From a checkpoint of a small transformer trained on Wikipedia.
Size: 12 layers, width 256, 2 heads of 128 (1 for keys and values), MLP 704 SwiGLU, vocabulary 8192, 13.1M parameters.
Training: a variant of Muon for these matrices, 4879 steps.
MLP neurons of a small language model. Each row is named by its layer, matrix (down: output weights) and neuron, and shows model dimensions 0-255. Each number is 500 + 25 x the weight over its row's rms, rounded and kept within 0 to 999. Numbers have three digits each. A neuron's up and down rows have the sign that makes its largest values positive.
Before each neuron's rows, "fires before" lists the tokens most often just after its 100 highest values on Wikipedia text that the model never trained on. A number after a token or word is its count.

fires before: "ch" 24, "k" 13, "vers" 6, "uck" 4, "ur" 4
L2.down414:485459492493433474533520482475472494454526438450467474489531479525438498524460500508487520493545478514495515487501527513449508503539495522526477522500501477536541515506525488518518450481478520479467520492482474517513475473511528491491473504487505499482506529506477493533493495450459492533507493511464523446501487497478521470483480491479479526485504519506492509487460464509447443441487545510475512467478458511485556514513546489518460551486468499516498512533527439507554535474549501494487495492550497459542486469514527483513490494486535515515470509517486479525487496488481506498516504496462471488522486503507491481516511511478508503522498487480515456521447482493468498494511515497526496477495507473535492493511535485483549513506547519514499513501528479477515493478484517

fires before: " the" 43, " which" 4, " his" 4
L7.down150:512471470472458489499548490525555496494543479479474471511517505510522505465465496488504545457453507519518496505451475481521484499469521480485489520499447504503459515537530510498473476486519485471502494442501496497545476474519498527480512498489485504473500526515491500477487516495497487489496506470477490502500519488493520445477478487459529551470467473491526496499518432429490481504478469533515539461527494473504507504510560500571578502488551472481510492482508480498470502501485529521495513482501484458492499498529501520456517503513530476437479457453514515544485497478506494530476508487516514520505502515452492477497494501519487516502547460576491477499459490490478466513481456482487500519491470471508491501514504508493523525476494471508474498499505494497525474532499490

fires before: "|" 40, " |" 19, "\n" 19, " " 7
L9.down338:469507523520472491463530511500476520493517470460470507495494522497487489531494508477519523508502496513506482510495494480478520514490493489493472508482488536506479513500506474534473509521505523474540478487493485521527513536467523497506432510476446490506535508534483496512524543461482505498499482447525461524506484540501516508493534482553514482520527529456531487481524528494568456508492534469498518531486554496488475497488473459521463473490502494540478491512484504469488508510484530510460433463541514532454510501490540523486513538534498487464517512469443529513495527507538507490479518489463498487529483516496500487498484508566475486496554508565480520521495496538495553489506493511499443504506532519518468463570532493489551497493497496503504484456493505506499479523525494

fires before: "\n" 26, " The" 12, " In" 7, "|" 5, " It" 5, " " 4
L2.down448:524521480482509512466532527514519524516519499482462505500522521454503520498506490522436491488523450507536489461476502495450492553501520485464533496462495530480512541456517507466464505513487508502491480428523475495537508484518489491483481499527529532484550491519487535482486521463512465474506555500495487491500485513499502511524483486492499525483471473512542475516505480532482549505497540527525504476510545511498526513524512476453546539500501517547485526510481469504495540503527471489520521538487526524513544516528504507463529456506581496480482511490504511497466457461498478457480516493495549483487492491485452516529507491520495503484515473534483490518509516501493521500564514481502511495521478471441444488479463503461495493482475505473477501530466535527514490505501495

fires before: "\n" 49, "n" 4, "s" 4
L9.down35:518482533544481440447488486537536494513490510478485557518525488484508489497484455528467475518526521527525481493488494508514528518506518487485504511495463543484475513504500491543518529527511531530551476501483484500551477530444493533507501472520507475454540531468498506516485490460510486513528525517493536504504506489479476530461442474511543511486484511515461504468541520502472540464511543512493526491509503493458508498458462476500552519469506593523476497540509477507514509492468512531478484509460471454536532489464478489512538468499505484497493529522525476530505474520524522505499497518479512503511492495566515474487515528482501477498484508536563491491511511510512518533515494521486498524453526481496479486485495505480479525482499492487459508486508484482519544522501465

fires before: "\n" 35, " The" 17, " It" 6, " In" 5
L2.down687:513492474504516501539504505525478532487463503459541553521490463531493528467549489535505514492494479499499515500476501474489445518519528491553502484488500510530500488494486474487503507486507512451517452500517457489505493541521505487483496503553494527475520474536541480510480526472545506502523537496474525503474467484514499505510486435518494488498496480511518540500498479487501464498503502456498481484502470432517509555487471472513507500502527510484460529503477522484521484513452473476498516522472474495477514519524568436480488491481539499519500548497511465464514499482438496470513496465498514518522474446486479493486533489462544512548520525480486504500531509529484499512467449480558509479531515473471461462492539505490510477522507519516509546489479497467513500521516513

fires before: " |" 31, "." 12, " (" 7, "3" 7, "5" 5
L9.down528:525505486532481478447533560532553529524486507489511488395517532462536498463493451517484483556510478525479503516497513471474535511517490497550534509482465540494495502483476483460474469517480501522518495501497516497527488509509490518515490494463498500455508494497493466507495477479519509535442457449491520484502522507538497509482473513516472505506500505488505490517489475518482504470496508496470548523508471470522468499485507544477538538526531506482530500506489550513508486501462506471484508533467540456477505526504466476524483507491461527471488503491518495518474468493465515534474469556493483530487517485475509510486521497500548544476501507457547506495486478497470461497504510477490509487470464536476495537513492545486495472490523505535514552484507495466484509505530525

fires before: " " 50, " a" 4, " the" 4
L9.down391:486445503484480512483520512543551483464508521527499508498521529527491540434484472540491557506490526516505517549518517495501511529512508489483479486492522512519550530489514535460508517474515516493487527496491482527508493485500502462524489502512482452479493526530463490478503523502500538529485504507475476491490514481446448484534480514508506540512485515467497511534522475535512505519508461539549482487526480528493534475472489489514495480469472509482496488473476487486458481501462513497479511504540494481545526494513496504518552517479482529477464438503489490542511489493517504524501562499497513522468500472545515476479559497517485516505497489546536484529498474430496496495505489482483504531438495524479479524504524452490448466475529511517458464520523506501490487501525554

fires before: "\n" 21, " is" 13, "born" 10, " was" 7, "1" 6, "9" 6
L9.down399:456501553456489541535489515476472498468481503522482488521509528497517530504450489502475538526468481494531512513490529508533440553474548516501493506544493503476489479484521511500486497496528480511495512503531499519477503488499473432464541484495502501498483467500500489577488497479479497527500510441501511547529479500503529483511519462478482459482530508535489482472504492524530545485511497512526469464492501508523491502475444496512436503520535522563484537522500491493517475496513503514485506500536526512494476479488482490494500505497465521519502528534508478493469493473514545475490488509551526495523502500522492525488523540527483514514496489544514483516459477486497497499528481549432504486549498501509510481471475463479479557522475444524467490476500489541515476486467492

fires before: " |" 42, "9" 6, "\n" 5, " Lin" 4, "0" 4
L8.down572:523563462484517534509513492518483454487460504511486528466533479505482496534496472565497485545498498457508530473507477494472487494510485511495484497519479473515524506499521509490512498520522521451486495490470467517519500545497508528530516551497521511479440415514483519495455494474498503500493460523529480503510514577479522548482512487520472552479533496446520507467471466508568524539493484508471485492508510452497485524496486490519483505493514497506464516474484522539544506502499475497450505515501500480522510494527515499513510482488450519499499512519553423554500525500492509473518497552502484480485496507556507518494519501531486482516522484524485500496469479499486502501503475499531529481516478531497471530455504499462488509481529498525470495525523463488488488501540497

fires before: "\n" 59, " |" 20, "---|---|---|---|" 4
L8.down612:513505509496483535476521524479509481508498491517485499511449510492527492503469521471509512482522468518492536502503492457514491507499489528507497481486496428504483434493480517516486533479477537503496530506544529490498475505489473495472502489504537541448472495529516559473475494498445501511514482519498495478521471530472475482511521489468504510488516499496494520444455469507464433524511500477502452517523484512459529543470523482489471542483505504492498480468509501519503467475472487501490520471513530473535515490473504514459528501496483522570509515512511491488466547478522485554474467488522480438473506510526428512465491498527466458487525500441510521489508470505507479469491488527521519525508488511490492548506500529509472506462465481495527546513511502459461488483497459

fires before: ")" 34, " in" 10, " " 6, "1" 5, "8" 5, "×" 5
L9.down326:491477467477472505494542492517470491519503486487506520512478508487510468492505538485513508451501528485538500518526538501508470536469513496468488507527534510503442504471480475507515476492502507555483502448475490493476534562528495498502470525460491494476469551502474530533489487517479530521471536485482477482449471461507492524505511469506513482474490495460497540472467496520526490511480500473517531533520502518496506537469476469482511506507507495493515482492480507481469512518578511467496491496497522457503440523542462562461472497511541449492517495506518491489544467551466493489509463465519457512467471525492526504491499493488514463519510542460505527519517486495458487533515503502517523552472510547527532443503520481499486482528495515481501520458490525488533491496493479

fires before: " " 37, " |" 19, "\n" 8, " —" 7, "1" 5
L4.down247:477508472495576489492532491510468502483502535454498512558492534520530487498539529495496462523495478471472507524474483489481504477536484503531502508515503487519471530512512464516472508526488523539521476503488500486520517512476467483516505553489545508475506518478476521481512488447505502453495475533514456500460475530489475479471486486524493475501552503467504498502491496486537521462537489495531471499450519543529527558523453543526557512458491516499498497470487520509518488470535461523496510472475467501514555516457493456516531469473522484493509492492517472511517476499498525552473459506510477472465531497521511502472476529541476486511467532499493485520474507511505462500538540471442495500488488497487540489452540496475499517535508508504539499490498530509499497486524523

fires before: "9" 19, "5" 13, "8" 12, "1" 10, "4" 10, "2" 8
L8.down215:502496517489478515480513487543521513466495477515536477489468520473467514463478499538480526508491492487522482468474513524507487515529453456500538437488512442472540543518467512471520471524531520483462521466484488531521490455492491486433471522469478452501499497489491476496461535508486497489493490523484519478511523507505517486479450537501498553517500535525542462541524509468482516485499487517529546511513552486486491510530506474474511448523482511468521503484497533482473503509527509514448493510518484495525500469490515514494519482471481506517483472501479492505466527508462518502514480505538482498496519485515501489471501540477489484467495517472483534510492525518565468502500467499459453450465448517498446512464468504496477488505504470538511482541503500526541536470524518

fires before: " |" 48, ":" 10, "." 8, "\n" 7
L9.down353:514483509486501531467472512541474437525545527540474517503482468428460479516503496487502459496516530482514463545557563516468441508484489531476454520528493480448531494535496504485441464526508482519491503536528475539484526499494531512472509522566496501474472504502470510473511530461467474527472493504494508469546546480501506471498513490479487503449506506467493483466472487504510484534544501481510479505513531509500536499516498472506511520525469520518498479504511513493494502521500499489488475530529474511503500517495551505514503501467563522521488505519493462500491515487494496505499506468505521509482509474496445481481467471526502500496466494492509488503489506487492497554514481529433513514484510503504481534521481533500472483476519549518472546497492477499464474510525450

fires before: "s" 33, "0" 16, "1" 7, "8" 7, "ke" 6, "9" 5
L9.down579:466522536493518548519495506520503476477464480508502508552461491523507547482479525505509483468551547474487486498547537487518510492492541505519464475495474530503546519495494524464502494452504505469551502521512495519539505531488478494502539552505493478488527540503453480531463449445507462502497497469516457504469520516484525462534538535518474490485496574500480455532465525474495460517509495539523467509501512493499532505508521509483515521508545466506495497486497474489537485504508482534524479498515511436478506508460503485481492507520507502477488491526502511526430469510513500512491482512518511474525473559459504519519479474520471485480501518527454493495497519502510473491446471500506533497477474483511497520506526498482502492488500493522527483523542490488523514455464541

fires before: " |" 36, "0" 10, "s" 4, "5" 4, "3" 4
L2.down22:535503477532493465489521527528520500466429505531554500520491517492507521474488506508519517497511551523512508487500483486490494487505478526482479518508530524538485546466446464503516490546498444426502499493457508458553502481466507493529496496529507490456531494504465508498504472450507531527503455493450507517487508515526534536559492505513493463466540516520534501550479503523496527501487491474509505554492512521523466491484522526488533487530531501515492522492490513487497475514505491491458502511521494505518490492563487475489481480461523512534483535537471519511508473523518501480516523476513492508511512497464487514493454524509506498534520541450506489496504513472509525484498458487466453523476488487477514524491505527506498530532540471526521477491469509532446520488563496

fires before: "0" 37, "9" 14
L9.down624:507551513510480515532506498472483489493473495528531511499501460494515544497453512516490505502474449499512546509457526463512515530491515510477465489524454507502502453496485521520488425496522460544485546489479513497511484474535464522522532510505495524487444483499582476488514521496503498483511518465473481498481520506507557524500476486505508510495470495481517500520492502532481520503493488497516517552516489473503535511496506506472501549436513509483491487543472525482489488485497447548518493528482508458499466498525497463538525520532491511512482472479537521497446533532527523461523466482490459464536517460548476472450473509475506480508477493486535493532472542488496499489509515501528501481505461521519521492491491536502522522475520448466490502541512511534492509507484497

fires before: "0" 24, " |" 19, "7" 6, " pm" 5
L7.down486:494470495481519462508521479474476546491510547459508509521528468458470524490508501521529507523490484487535510462534490531556513505466503550510481580482471545503522484528493478468508473498522485448573482495539490489467461489508487475507500517524515524479509465494491558490493526492526506508516480489493533540453495500540524504469473505504508509499504516481489523530458539498498503504488540571487526502550479506473488531507538508512516499526471498504546500498503477500488526488439497542490520504548489527528510497493477529492534502517503485499493466504492524480527461480502508509491511471490538517543558510507479472542492486497537492499492519564479521491479501509494511485501480517485492483519502508483539525543496493521438493532492481477483462524472492484523500463516528

fires before: "|" 48, "\n" 17, "/" 7, "|---|" 6, "-" 4
L7.down83:501452491484490483460478485453485541503547502510503495546530510471515507459533506515503509472507540494502542519565479525505460476503487509516501507524494499525508488496500482505490531502505532514517512520496462483518536480497495506497508464516484484547506547515499524501488473528531481510528475482506481512556523520477464526524528498547511433459507505513488495514542510507457494451523484540471468486513544507512476507502467480447505503494501493519456577511509529528477467506529494519496483491452526489513503485543462515483527477505512459526532540479460527495492491456490513497501486481494525527560522521451487492506546501472477507475497510460526520474520509464502478494489488495518484474491548472517523521531497497525485521517505515479496560504531467467498475554520522

fires before: "2" 58, "1" 36, "0" 4
L9.down259:450482458531538486527467509505508569488472468522500488499547521544535465509504519503536515518478517499518499512458508531502496531511465485514431511496489502454490537461538515496476504547506517482492541504547494476498548436491465472504504533493530509490509503482515494512503501513477529521487501512480512472501469460518513532506484511508478471493478539493518466483479477517463509478532494475501534523489482468487509523507467492521542498550480509504540495491518484525489452521505471535489496521532495544472475486452478469501494533497439518497520501559519520457476519483494507521522463456488471515501524504535484502495494482490494493484490507511521483488516498508482484495500543517439488526480513476448525501555519501523505518549507489541510497492481490455510475482490559

fires before: "2" 55, "1" 40
L8.down348:475504514501526495485546477453527504496486527552514460461480475531517496511516491518494526528505520506490488514515483535512503480528518487477487517498504506486488509515516512470521502538532493442501503485540505524513526556528515478500482466466542561527483505483505444564441511474497484522470537487496497507493492494558517505482485514520467517455467493469476455506498501529537519513491514508518457525501528499497501529476480491531473494543505517509522519497504513479502504452575501510471493536536484501487568502489515516477487459546494455505499533495509512481471521473483467517471474515496537450538491460475473522489498501483476519500498500478498497477528537507466504517502533511508542524511533506484472473488541504555482497513514478491528533486460499517499456477504555

fires before: "4" 17, "0" 17, "7" 13, "9" 11, "6" 11, "8" 9
L8.down616:516464508473518493466525507522488485503463500511499466493496471547480560490530531554484525475540461514509493484521528556498488539511500525538511478532484526521513534529491503495465511484527534508528492512486500522489533506474552479507470519523523492510553502494525498469453469471492479495502481462467523528517458513494523480485491522509511490478495502499535512557478536540468511433519552484486502519491518491481429482486488516476540497485496499485524542506495539507481524516482497472494480510529540527469507522502481512472497537530477500542490531543498526499491467497495523484542504486508478501539452515485513524485511533483529492499485507505468505513459502571521499466521486468494480495506492451514518531506484499527535522545474500492493525533483505482521468556464477

fires before: "|" 81, "\n" 11
L2.down109:495507455495550475495481510455542520506502509531472549514506492448513517467547496494512510501481516488498491516596469507494482500464502548499530514492533516481482531480497488516550516514520482525520545492499502458539502489486499506536521513510527512565490481490468487436507492519525513475540494509522529477494546479511550473516469445503520496460480471460540486520510486512478498553517508486499452474501513518487470473500487471493485490483529490509478483502482548490465517492543524491518487510494519492505514513510471521503527485487507525513518559504448496526485506498522499502462492498455490491476442504489530485490481533514518495500492484435513467506499507480549511525549488490519470509530486503505542501532472523493471517552502475521464526497497510513497458496511532

fires before: "6" 15, "2" 13, "9" 13, "7" 12, "5" 11, "8" 10
L8.down493:510462443474502527462514477479532473518508484478470490511505487466527490484512500531540488523478493510514485454519481498433498485556497497516488477486428443527469514556495462529509496484495470481531489503523484523495516443450530515508520481517542468486473509456539483502480521493534496427492483513457492510497518490557502505524508503481517513446498494515484486467509495480473494479499503493471507526495476504523453489523471514461554528517513503515554552496483524487490473458496481477468466510494496479481522503480483503532531493523480504479490513485534543509544523484535477523492519475499481519525493516509482515531471487499520499475526551538463480493528500545512502455492478522485508510502523517508523507456494518539508501462490493498485498541495494559505486523500498

fires before: "s" 24, "," 20, "\n" 8, " and" 6, "." 5
L7.down59:505486491484518524466436528520530482513511468440528541522499512495525545472505471481511484511514521483532483512500491490538504550480474503484489515511482463533511531507494524521504506519467539545516475455472538502497509502488476514505479476496530509467508502469531513467530501463521526521492510500509524504503513499474516483452520509521525542500518516516513485497501499534475487523512474532492462501516492426519471532473496477507471468453548484542453472506485487514517542544477485535482486531530502521505504511472472497532475484479465491528487537489501470470507498504462494534505494508531455513466487514542489501481492460507496517479474464488506476462500470483516519507524427486523474502554515523453526506493545440539517529524511553499466509518501510526519529515487472

fires before: "9" 29, "0" 14, "8" 8, "2" 8
L9.down701:476484481443502485474473481490514505481471489473503491455477497538511509525454513499490463502505487481509494478507482490518508506513550509475556478475486519553472506503539537464501503508509514493499488508509498464495517513490498452525452477487472533513500500520504500464494508501481492517478473527496511535528540511492467489502511505538546464485468542521549491521477519439472519464516516483494498522497505515481487470502494481493513518476466457482524481450490473508502528514444523535462463486486519476516496488500541505457510495510499464480483509492519476501504481445479502484524502528522482529463498450472527505512501541547483528452511505431482454515519517496464485521502477524527500510517471515485481468490517483538541463500486499503508510454443475470531462451517443

fires before: "s" 53, "0" 18, " century" 6, "6" 6, "8" 4
L8.down223:522490537466504521511470515484547540519504475488447488541519529481472543514509523530502486484517468539516511508489499509467450491537524483525509514516521515466499522479520509457455515475494532477560499509538513503497507469514530485514478504557493468498480488492473499483490525529524524513450507519500478484498489515514514494468478490484476479517503538505475422508443498498484501497505490498500472494522497518511505479459491466513492488530519484496519476472476503489537472527466527515542511508443553477491498534534499513507487497484473479428499529503527491508499482463510488550538547480468484495487471492478512488526455518516581503502473543538503489496500500489526469500461443512520509518535526494502497518496503513476461541511529508490480479477545490518537504477517465

fires before: "s" 28, " " 13, " in" 9, "ed" 7, " on" 4, " to" 4
L9.down59:484502461471501532497511446506527516499528428504458534512475495499525507511540523496475502503458508504507528515487479482499527481507502527496496533499502444476460529477530499513488514468462521489469476516498490506499502518488506527512533467520524474510488506540515516496543525492499504512518452485499526532491506493506529472468484523464521523483524510491499544521469504509527483518491565512464487516447505501504520485464495503486508507525497556480499470517501517499452526551511510509475515471455469477514496452476509512452525548515478526522532533529518550488489516480489468524509496501498538473473494516510492503441526482509485508536502519406517455517496489509521506537490501534527499468495553510466516458555496454482478492508475514490454530509494508501515498495552502

fires before: "\n" 40, "The" 13, "In" 7, "===" 5
L7.down117:497482493433524536505501456511487488499479530521493497536518479461492465499498529458500494540493480481511514477522482466502510503530472539498545498527465475465520488510496505531515493500471531519506487487499496494525491510493499510502506530523530509492505502487511526432487512484508532492499523506484487429490502519489553527471492483492486490454518527496464504516504430500495481519509501501498535509523527486521471505490510481528528533496554494471469498442497492527505530531457474527436506498482509487486493486515505511524562494532509511491484505491562506502493497514498532477521489462485489517471525470476458513444471483495513525528510503435539489479504471469494455470496463482497480487552506501456491461530557448492538490519492542511518558482525493492507488526514463

fires before: "9" 24, "1" 19, "born" 10, "7" 6, "8" 5, "0" 5
L9.down609:494522479533487516485526495494539520522445475501448483525552525505497473490516518572487472489481496511505548535516489499500528494462470536488517520503523500515529556488498524512484514499522514516501506490498490540470491521447474481534517516439522479507515487498511506520512515468468523531484544539491504458481503538521495533523532522516504477471482509480472563494457467505470514506543476493561515470479518450524529489522473453514511485482516481530515501508476483447515481487515529480468488489515456540501485495486504519532458498509498477487523502509481539497544524505503520517503504530538515537458498510477467494505493496538516457459570544521516496510511497483508513498502519501517479496546519465507522481521515524514506540484502528451513472530493493520486514526483452

fires before: " |" 56
L2.down412:496478510528526507477480474468524484514508552467539506537507511502499512519526499486516513509526527528533494525517468489515463493497519512532527504511517511497503536522519505526491527478466516496560522516483547459494528478470514479522525476514488537505522501476515518469509504485492518486517459520513502503525514489473475475484519543492531525532492502455541492507518511480531505510497525470546516502504497516501499534480498494483467463517483559493474508517525454501480493511537484485533524517510477539517553484516510531505423499570481538517435497487515529538511493532516517530500502499476516516521486497510465498454488498484498486499480475578478501520497497455521537505514547570491526465505486449528482506490534496506508535519516521449473473466484495468553514511478525

fires before: "," 14, " that" 13, " in" 9, " to" 9, " on" 7, " the" 7
L7.down522:473471512520453503504493466454470504501483497513483539559475511478509502463491528529481491515519523522558502497480477476483481505475465502529499496470514472524471507552534501507488466490484485580482532503524485514526504485524506484531473458519543449490519541520509511511482566473484529477527485500515511507511477499509494479488526473521536492513510474480472503483466490535519496544513480480477510451458475493488487502444512453516527489520518432502524512485489489476555483509530474496487485500498509515468487498524502517552514494491442525491498466447471509498490513473496551518495476503504519503479517488509505532527514477540495491508526520511517433505496486516483503498487520482480491521453498498455564466528502481517451510503508478496437480481507507499480534508483483

fires before: "2" 43, "1" 24, "0" 8, "9" 4
L9.down74:447476485544492460443506525538495505480493526512524514550510499458496497478476521569508485468493500597512498480506466511507466522469518502503476530487519494463486493511526501494537496482457511497498484457532502494504496526487480503545496503472506503515474524488513495495508499542506539518510523490482547509513543479522488506524467510529498475489486509497515501455507525512488480493487493486467508472514485499523502472516454513500495527500482523505495466498495424484514494503524493470487459485514521503531496463471509499467509487502510524523540500489504550524499492466488500537519462533468531522493482452481499521471523470487488463499526502478538555503507507477501515481483576542535536443490508501480500489518546534541501510488524434535506507513484530514526480462536507

fires before: "-" 37, "\n" 35, " " 25
L7.down127:495476508503454470533535512498513469521456492539480510509468487499484518481481549482516513501498463485505529504514513500420489497480497552530529473505542458510498493477471506531473480444527498506484460531499512527471504523505470508500477480523505472435529497498489553456520495508489515480521480527455513489514465536530538495504537502526521464539521509524519476542471535469465468524484480492466487512474496478499520479516499535505507517486543500494495551519428513496485509480464451437511480501510500503522519518496477506460489470485495445494543485464485541494488519491494546539510477484492489499478463494527530483499516516491461521534544504503496517474550475487520525508469491483553504546482522507498525523481466493506491464486517498481506499503501497516497524526491527

fires before: "\n" 30, "-" 9, " in" 7, " the" 5, "|" 4
L7.down449:476539492552493481444486494491508569487475470490484473499471500513472489512488510501454485466514528514503474502467569482511546477541518547488458507502503532445531503448536494509486456518511476447505515495511489481501498517507496497472515547502506512533474437482508497508507489494513496486521535485510509427508521505524518524486493486524492499540473469542502523528525477497467554477540491530537513540511470486499531497521525516496513514501490512531485500516505519514488476446524473498496478515519507489473464458502502503454508479445507500474479507510477488515490471521529451479499528469497522480501499521508522477515525500547510513472499487536532485497502526529516508523484572472458490496486493513511517493481511477536497527478520526491506473521497528465493482439455483

fires before: "-" 33, "\n" 17, "|" 10
L2.down695:517515460486500470482556419484504504483503478512515509515479503521523505510532500527504503520474486495497501513500494520490509502524461543529503499474497489556473471498499527473498515488510546514477510515513535475481524551516521526501500537483486500512557535502457495458534523535512497510517519512496513515485466529485550474489482467512512475490493509442488512495445474466476521504548468484518486508547502437506477484489471444478480486486490474475522482566493487494506522502535474485493526479450519501519509492471490510487519468507479491501560515467492489506539498503478490478487494532490524490548495512473469501474506479480535515565467495493497497507534491508511504495523482519462498531516522453517487520502508497512407508522496485485482515537525521510519553541518539

fires before: "2" 27, "1" 24, "9" 10, "0" 7, "I" 4
L9.down555:483517460515482480498474518496522520521454535501494503472451462554497508517460540467491492516495507490417482463520508505485543532488527530507483511535527509489468466513496482463507475542486497495453511485528521527490516504520527470497480500489538461540524547492505498510514500539506476475493517498482479490503481479504493507507494512532510461487493508501509539492511449453511477504492471497500462500514540463491507521480548521489493482484484504522481509491494471511541528483480551468487450517488465457517472476474535464494541494497523491502521466464500506507437503510475462534552508487479516488497476435498473513504517495463526482498517469504519480490479514523463514521487508486487449494531550506517512510493487520537498524481523490526494489535455483511529417476500529

fires before: "\n" 28, " is" 16, " |" 14, " was" 6
L4.down206:502447486476540504474484509524537476479533466509544522486485480489550485515581500481552507493493506513494513551499499517509460515501548496552532463472518482491532479505518477482496491510544481513505501491550498474508476525465540527510496516465516469490462514529505515513494521511514522498501520512488496523533506546480493474485545518527526526507508490496512468505494499522480493513484482499425495506516506468523506516493484507491436525498526506520509502511460471528493517527523496503500485486477504498515516485478515503502496528488489493465495508486510477554449494468478478526507529518531466530507535531483501482545493451510485515510519509435482470531489515494524547473510516487500558492550506478480508549491462508515536486465499514527489493574499535486571492529501483

fires before: "|" 60, "\n" 7, " |" 7, "." 5, "0" 4
L9.down17:511471529488511492529509489514526503525494501529529507478479493467473501455480523476523478541504491428495551535490524505449486543538504539508500540492494505494464455518497473562509455489519513479513503464520505527483484515530552519489491459472504487481471501502495470508511507481485488537484513483514511494460483486550516483506503509504548553504491483516540494519541547507486467574502493532498500496520492474524518523435486482489509500526503517509488550475501486506458539484483490497492467519500550506511451500519485509543496469475473497497461486527431466493508505480493476451501471499492475502512526496493533501517503496506470506506509513503508510469464537552486516497445511474496498513527519484481460485507506456485518498517555518499563505525461489480507523502528497

fires before: "1" 32, "0" 18, "2" 16, "9" 11, "3" 5, "8" 5
L9.down478:546440491441519540485473518564520455485522516499505503516477507534470481500548498503513499508542545504484489485483496500511474497531541494539526488517532531507469481495525474514481550497548495460506515466484488453535481467486492493510503529524511485485535517480471552519478490477546510508514464513473516446534490481456460461509488494483493523490507513496495492486525464531529495482507543504531498480496546496468504536454552488465502488449492492509548458464532495511519488555505541480494516498476504490538481499507481500467499520500508489535539532452440479521463479496509505514510464485489498509522537536503487522508482520463520472472493494488522533508554513531510502506493474510481510493516531524480453521506469515514487529495501492511505516505516503480500482458513528

fires before: "," 29, "s" 19, "\n" 19, " " 8, "d" 4
L4.down295:538535491477550501505449486477465503482509465434524495473472510502499471536487507504503472485438518526490542523550497492478513534503485478456468442504514520518510549514520483509488513518503464501504490527515495506514526513491559490537498478488512489479490497524528483469546521451517477511516488483518504509525482463505511503479538457515533463489513502469502524519504496494504471512499486476476505485495537517554496479488473500563481474510503504501505514480460503491467469508469504516547535466498534530510474506523468502456502505516498525473493544485517512503482506518474493506492507473496503530449446517512491507444494496534533480479460505420492521482482495472505502522450503467527507530517466507496482522515495423534553493511497515516471492505516522485547518515494512

fires before: "%" 30, "0" 12, " |" 10, " pm" 5, "form" 5
L9.down516:493482482487483506504466492506501498461487522494479542523503526507486493482530495503483506502505486490485489543487487509484557459480483556506509490524464503485500471538502529515508488529464483549501506486493483505478476517488470469493498464486530522539499483448540487460559503527538516502505454474491478492533484484465538483517464502487475511471487452432519536535495508523484503473525509521516502512505508522473493477475496497445486505509521531522494476493505461542537536485484474552486469534541501499513559534524474501525528496536485503544527496502459502524498488500473503529499525435490553473519525470481546494522518507463518497469509490506512481468512484494519491498506500511486527526480467509488510481437505465522502501456489445518518504461472508531453532496461537

fires before: " " 29, " |" 29, "0" 17, "2" 10, "1" 8
L9.down221:480513488504486479536497509489495521488518525494482523538524457497496528476499508495490499544466493518505506525504526487540495529499550477527477500506522537503511485492474496454539448495499533503509492497476508519483510507519492523510424498506471465492502506523503471448464466488496527491437496549549493456487469491496491467459529520550485486494511500482511539519525481489502510456473442479526476510518466492518464487497472490492472496524507570483481496483453510489522513518552479538548481550514470510500498491530486482499494531506483497532456481500478507452506506487486476448482456514489508454499471485496506503476513486498489505525481530560542552509491515516560502489537504499458486473524492492528496466529531511464517504518507489484535494490464454482512524526503533

fires before: "2" 18, "1" 18, " |" 8, "7" 8, "," 8, "3" 7
L9.down571:515483488530476511515515482541482490509527483468513502564533489460496507473487470515550452496486520525468506494491545456469486493468503553528519510469502503488509492521487496438508541481422483527502523490475526510512492479515507518510497474509443499481517522474504510529482518521469491486520487500523513502452514487503468490529501525496488541502487525535484486537529529527461534478472525486498517482491481521516504508531457530507566517496517519523474494483508460537499508461501498481529502464420492503502496498502499481500481535504515555481494455496494539474508497483534477471500508453525478531480459476496508492491480530522498500498537471481487502480499494523520484533477541522518469474494457489483473518505530504466487531548507528465573480467513499535516493510543497

fires before: "1" 56, "2" 27
L9.down139:513482495505529504478508518485496538481492533469546507513533517540480496489443513508501501512547490562501503473545510521486482535510495537519472508484504541518509521493506486490483495489524531490516498487531504514480532538444522487562500511490506539468548545502462482505499557478506507546454478529465478473528482477485474477511445533461473533517528503509483482491510520480550536506493501501519465499491506527509476501451474508494504489504520496523508503477500490523501437487515463462477488542513466479466487510515503483499517476535462490560496523458499526457480518537502498493500463491467453525501464523497468475486497510500490462518501540537473467509486471524492465488471481508537534516524533525547514542488518542524534490480517523471540499496486511515469497491491493

fires before: " " 46, "\n" 24, " Candidate" 5, " Swing" 4
L4.down37:484479474450502429450517516494478543553515475520515495534524498503467490524440522526523484546531499485469517498502459490467565454516487515511462496492532487474513508536510480487509495496494499507484495524480537479500549518493554513521487532482474472450568540474449495482497483503451462514439507533497491495518542488503525493503495500488486472502538515517561476523469524482541525479511532524471465495546496528492474498465476493505489481505487530523471513510477514512501500475495467464487494483503491500482513501518495498483501486498532521475495492517514493548533479516495486483460508462470525495488494534479487505502486537501456501496474524479552508519516470480502502471501498490447465506465509463488560490495496505518514495521457507510495546477515505494518458486516491